Part of a small language model's weights: tied embeddings.
MLP neurons of a small language model. Each row is named by its layer, matrix (gate and up: input weights) and neuron, and shows model dimensions 426-521. Each number is 128 + 24 x the weight over its row's rms, rounded and kept within 0 to 255. Numbers have three digits each. A neuron's up and down rows have the sign that makes its largest values positive.
A block is one neuron, or neurons of one layer that tend to fire together. After each block is what it responds to, as a language model described it from the Wikipedia text at the highest values.

L6.gate620:117119149116111106119128121124159129100096131106134110127136096138129144152131146081104140141107109147146135159173134089168098168129123178118099153136122156138106126094111167119144178127161133121134122123120119138123146128110146174119090138138103119117121093136114144159141136098093153123
L6.up620:121078151127150113127121130125135094129098115142118148135084134103091103157117150145100147107124112165143143115140138120082130137128131147142122115153094108070125145080105136123166121079129102100098150142131115163149115147105097156132096139160140136094153120145143140140194149181126157104
L6.gate693:139161146122135130123157120115126143115122144101166125162130156100100145134155140157111091125095066189113133102060123139156110171120101191116129177157132120161119112095128099163152147130118129139135136097138144149145151120160116139160144114109159198141125145096114119151151130148116127154
L6.up693:145163135113179147109142105137115073079072098112115143113085152167071121119148157109128127108096109141140086105102081109177112085156145147134136140110109152129139132118133192138165154146134129147171115149109153119138156116121105134129143093103113118129178135114119121146139147140115147136
Responds to: Time span nouns

L6.gate24:128148113165166147129164120117116109136116136121067133067100121123093119134073118166121083135171117142106112131130125070107094089133130169145129107142107131096166135101146135122089138109155132153089087143125134124112127087133161144157121104140123144123091109132120079097109128157122179144
L6.up24:138116151130126145124103156150122068123116141125148140123088120170097158128140134182153093122120115127120128133152126136118095089124127113166140158170115130131112107142113091112107137175145121133140130116138155122176117119091120115117113090149120110120123118120132132098121115132143148141
L6.gate1113:129143094127114096133085117152138106118123125108122203111101135114098126137115135154099189145091115125174127131149162129155086120155130103167131158121158126098110150127149142106115100121136148122135124119119100130025136129131114127169112116137092158113118134114128062149119130140183138166
L6.up1113:132120122134095102123097117156149156158110147133127143080132127143153145150133138133106143068137108112132145108105084116139157110132163126143149095120139124131103117143097125104096126099128135159133142112127165188141149125105147103097132120146123109148110098113116064071137143129143120154
Responds to: Start of proper-name titles

L9.gate354:140118134117164128147154150090107172088143116119108107192075103111101150071111126106115143124129139121107164124113134089134131119119127099135134107112084122159081124140161118149108156143147088118133109122141117141125161160120178144142143119135190134116126143106157122154157178088116114163
L9.up354:129121143121150107158157146090154134105129130092148123138118130095097141109086129123097121126113161120111183106103154124146133152084144083122129145145100161132071090115166114137103134108171138103147098101131134131180151123133148129148138138110168142137106157130112117156105114115094119134
L9.gate722:091159099142111124145131125136131119145125112106098101147129140119112154126109128140146146135090112128140127075108125144117122178136130162123123116133159103142138137117148127111174147078124104117124111134096104151123131137119131125132127112102125168078132176107120130132128123131166099125
L9.up722:123111069161139112141161098132109104146150120134093097132170084103143156157118088127149131123110090094119095091147119128149135168145146112124129113123132097159140128138140142122144167155132094108137115155088094142123099109131106131177153137131103169130152164109086126161128168116108156131
L9.gate1091:117153122166103113136141113102145113155162108125141118098158116113154157106148089119107110135097123150117142101063121145141100140150137132096106146155077165121109133120148120096119137146129112143142138152117080168127113149113150122147149136149162147110110133154086087120116115113109125147
L9.up1091:150095096124084122089156153101126170148156114155161172145146163117125147155152146139098162145115135130140097097116117148137134149112137090132124121140168067145125114121116129153111161114099133123128118173095118116099123122149140076126140120149125137131098131116124127105137111132081124097
L9.gate1214:103165133157132081147118102078111153151109125126096122138149112143130148137121130143106140107089093140107120074093098133104133143097155148174103133158123129114158117122146132102142118098131116122175122132122150128111142116174119153106122109090139127111156099104118123176094097158087125135
L9.up1214:116114107115168139168124108152160127152141110125119127134175182103135125099100090125122087110135143117080143129106087160152136089103159110123139125150130116159078116107118170103158126158146116102071113109142100067072144115115136158090158064111162135147151154155093110168129138190123125151
Responds to: Relative time or position span

L9.gate217:158118105092135156139104140104133137134076122109087166104144163094143120151085132119109134156125114127129126136091139121086133139096112123107145137134136086131134183131161104197098098154162085128134120125110141155141111134156122163113104119157115139126169096141088115099143147147165171154
L9.up217:135128140165119139120152141150118134122128126079078122099171098113152149105138131132112142126083148146133140119121127116098143167153149129114123148130131126083126119150094113136112120170134114153090128135155155115122111115118120103090144139158128099079175146113145108132148140113124130104
L9.gate405:101172097128138166136128177168152153139125121124102144169136133078110133109151081132129144145133091108101167137150159160152095137099091084141178142178077146099119120107159135142147122154130098115136130102117105134113104157116111119147066117104127107128139106134099139129132144087159101096
L9.up405:153115096122147133141100168146134131106073146127149109126154130139158108131128106145114148118165123114127125156138133100141063130104136108130172132151126121117133108153136115131165092142151118129112143139118087105109142112132130175090130156127098163135127154099105156135102133104125133165
L9.gate565:146117146160142165117112180142126131096130104145104104094159157108171195138102137152151156100155113114074149109075125090115140133119180135149117136131087126094168128136094125147136125148144113086081115090113156137132105114139136121125095132143139109095158102096136141121165167083111120156
L9.up565:151158111132143138141149079099149139109105203127124106141095120122167099119161159119135159157100129128098115135108138148087144098114118131140137118139136162126133155115108134125133051087154110114132112148128093140112116103095111151152129155109178150142126138114076156135138157115120099080
L9.gate728:103112128127163123134155136117172063104122140131137161164160117099116144170142130128110151150147172123113137126155127074154094129108156111121135132120117100093126156161133113140117126127146118090074083127106142104138147112113128132134105149102126113123147118107128134141131105133111140124
L9.up728:138108156095136177065165136149160082116131128129120096146125145092117169139134129139138112145130160128029110163081146078101120130122132131150109141151160132077138096115147118121107128140106110164111113156165079102133137121136090112107095090134128138103141138122141156128138133098093122130
Responds to: Anaphoric "the" to topic

L10.gate471:153126133152096162143126117168142091145136156161135143124115125138157139112139131130098109130111097163110128138093129133134086150103143134112129095136136139162094158151113106073159144149104158113123099134097157118111137149131126107147102120139117132094102152146120105117144117128083127140
L10.up471:138152160134161129089127139106172172149144137113126164161129124156107173142119154131163102133122143174094108075112126150138144111142106112149130125106114127122140111153131153117155116103167076148127113117135107098123157108127126120142144170118167139116120156108161176121121105157113110126
L10.gate622:135095139163149173133153120146110207098073139123121136143126155149137149138108172153138129125133110143109125177120151075151107086123139109092159086149137111123133127113102090119115139141144135116107146114131111137138104118128113148134135159144141160156137120108115140131144178089139124124
L10.up622:135137092149128094135114138129127110092059132156135144175141126106184167161111139094158102162128141113127136135142116168131094141169128145118126075208115126115198110112145118139156173133150144113132115138140129134109141061112094120132160128105116150146120121144149110101145108171130147098
L10.gate644:148161109154101104125114117116125125122117067122126133151145110144138114114106099117125156144072124090107141097132158115091142096137148120151118108164121120079125154127111137100130122140134147132110114113070114107135119141115099114155108167165139127127124128114116131123139135135119118153
L10.up644:144137136147143108135106123136141107134093139124139165130120088088112116137074125166134133109167124129114170102118152126094149169109121127146098097118143140175081101124128117093125113164118151113150132107113097113131100150096155138119119104153166139143096138107119126139121158115132153115
L10.gate781:146138124101135146160147151181120113136115128127151160148110172077121142138118107093097125106122156128115112137140141144164182117112127141170179094141150141100124151146130132152109124140121109149136121136159171106094104137118165130132061146110156132097118129108099111113117112106104147128
L10.up781:136149139110104149091084124110131144055118114200096149133168113097124137113132121129144144135121124068129132114166126139067146143186133160106121153113071137089138139153157153095158130122124152132123137151107138109131120129095101180172118152160131096108116149124111116137174100197110126120
L10.gate822:118111118118169124143103122161150114143098154140131093122136121104120131102134111151135103140088167106159103160119140150184152109116103137109147107133115131115082143124195135135141175114146123136110140119139135090137154159135063086141124155099093122150137138111154142163118171146100146152
L10.up822:126101113172135115142129124122099138177112138114119140113153109167098151171139135106145108119121119137117097153130093110132161161161130121109111145129155073116049140168140129107154133159147128136118103123127124074117133150086116148162064091107090098125182133114098168120119118163157132139
L10.gate857:123129160142089154125091102113170125077120146131099156111144156101143142089110102105122146125086137134164143134108151154124090170153097148131113103133171125115125125126100148091093128081154119120119130099097132136164101154162165134140102143104081148114145108139118149153141111138120078118
L10.up857:122087153130114132142136122131191127140085121134155151136168144148099155107089050147149150107098074141121152117145092119092104138094091137121135086147131154122158130107095129123183094147114095152132122081115114147107136094131149111104124124097101156094104092144119119091138092162149099158
L10.gate873:126113146144121120176146172110114119106151156161093130152112130112140124119101145160086126160085146144112092104124141138133150155145148119160110118106121117106162139123112162142096141131131145117121128097087146102140134138124159100084113142106126102167111100121166128165118100135116136159
L10.up873:103113110148112108121104174127135083140110121141090133110120144126061135097137136106152135137101148148099128099137116106122154043140098141152136090137203144187149107133164122101121135173171124154112137113112135137106090172125161127125118102113107096141160115138136148094136136153172081130
L10.gate1165:138101128127114161171099136098164126124087141148089109114120131185146137172118120145080114157080147097133095090169171137126115149149083178088095113156126137120109156081151092129126133125110127100182105163150137168127129129152123122166104132139113118198094133076143110113108154116080118086
L10.up1165:132108129090159121125140120120176103138176110118147140141127151134161179134143149149167154121097169121133156104142110148108112129116132115130132102155047130129117127115149123128142161114123097152074123088128138136132146165115117069114102125179123131107112114143145145108106129105144118095
Responds to: Determiners opening noun phrases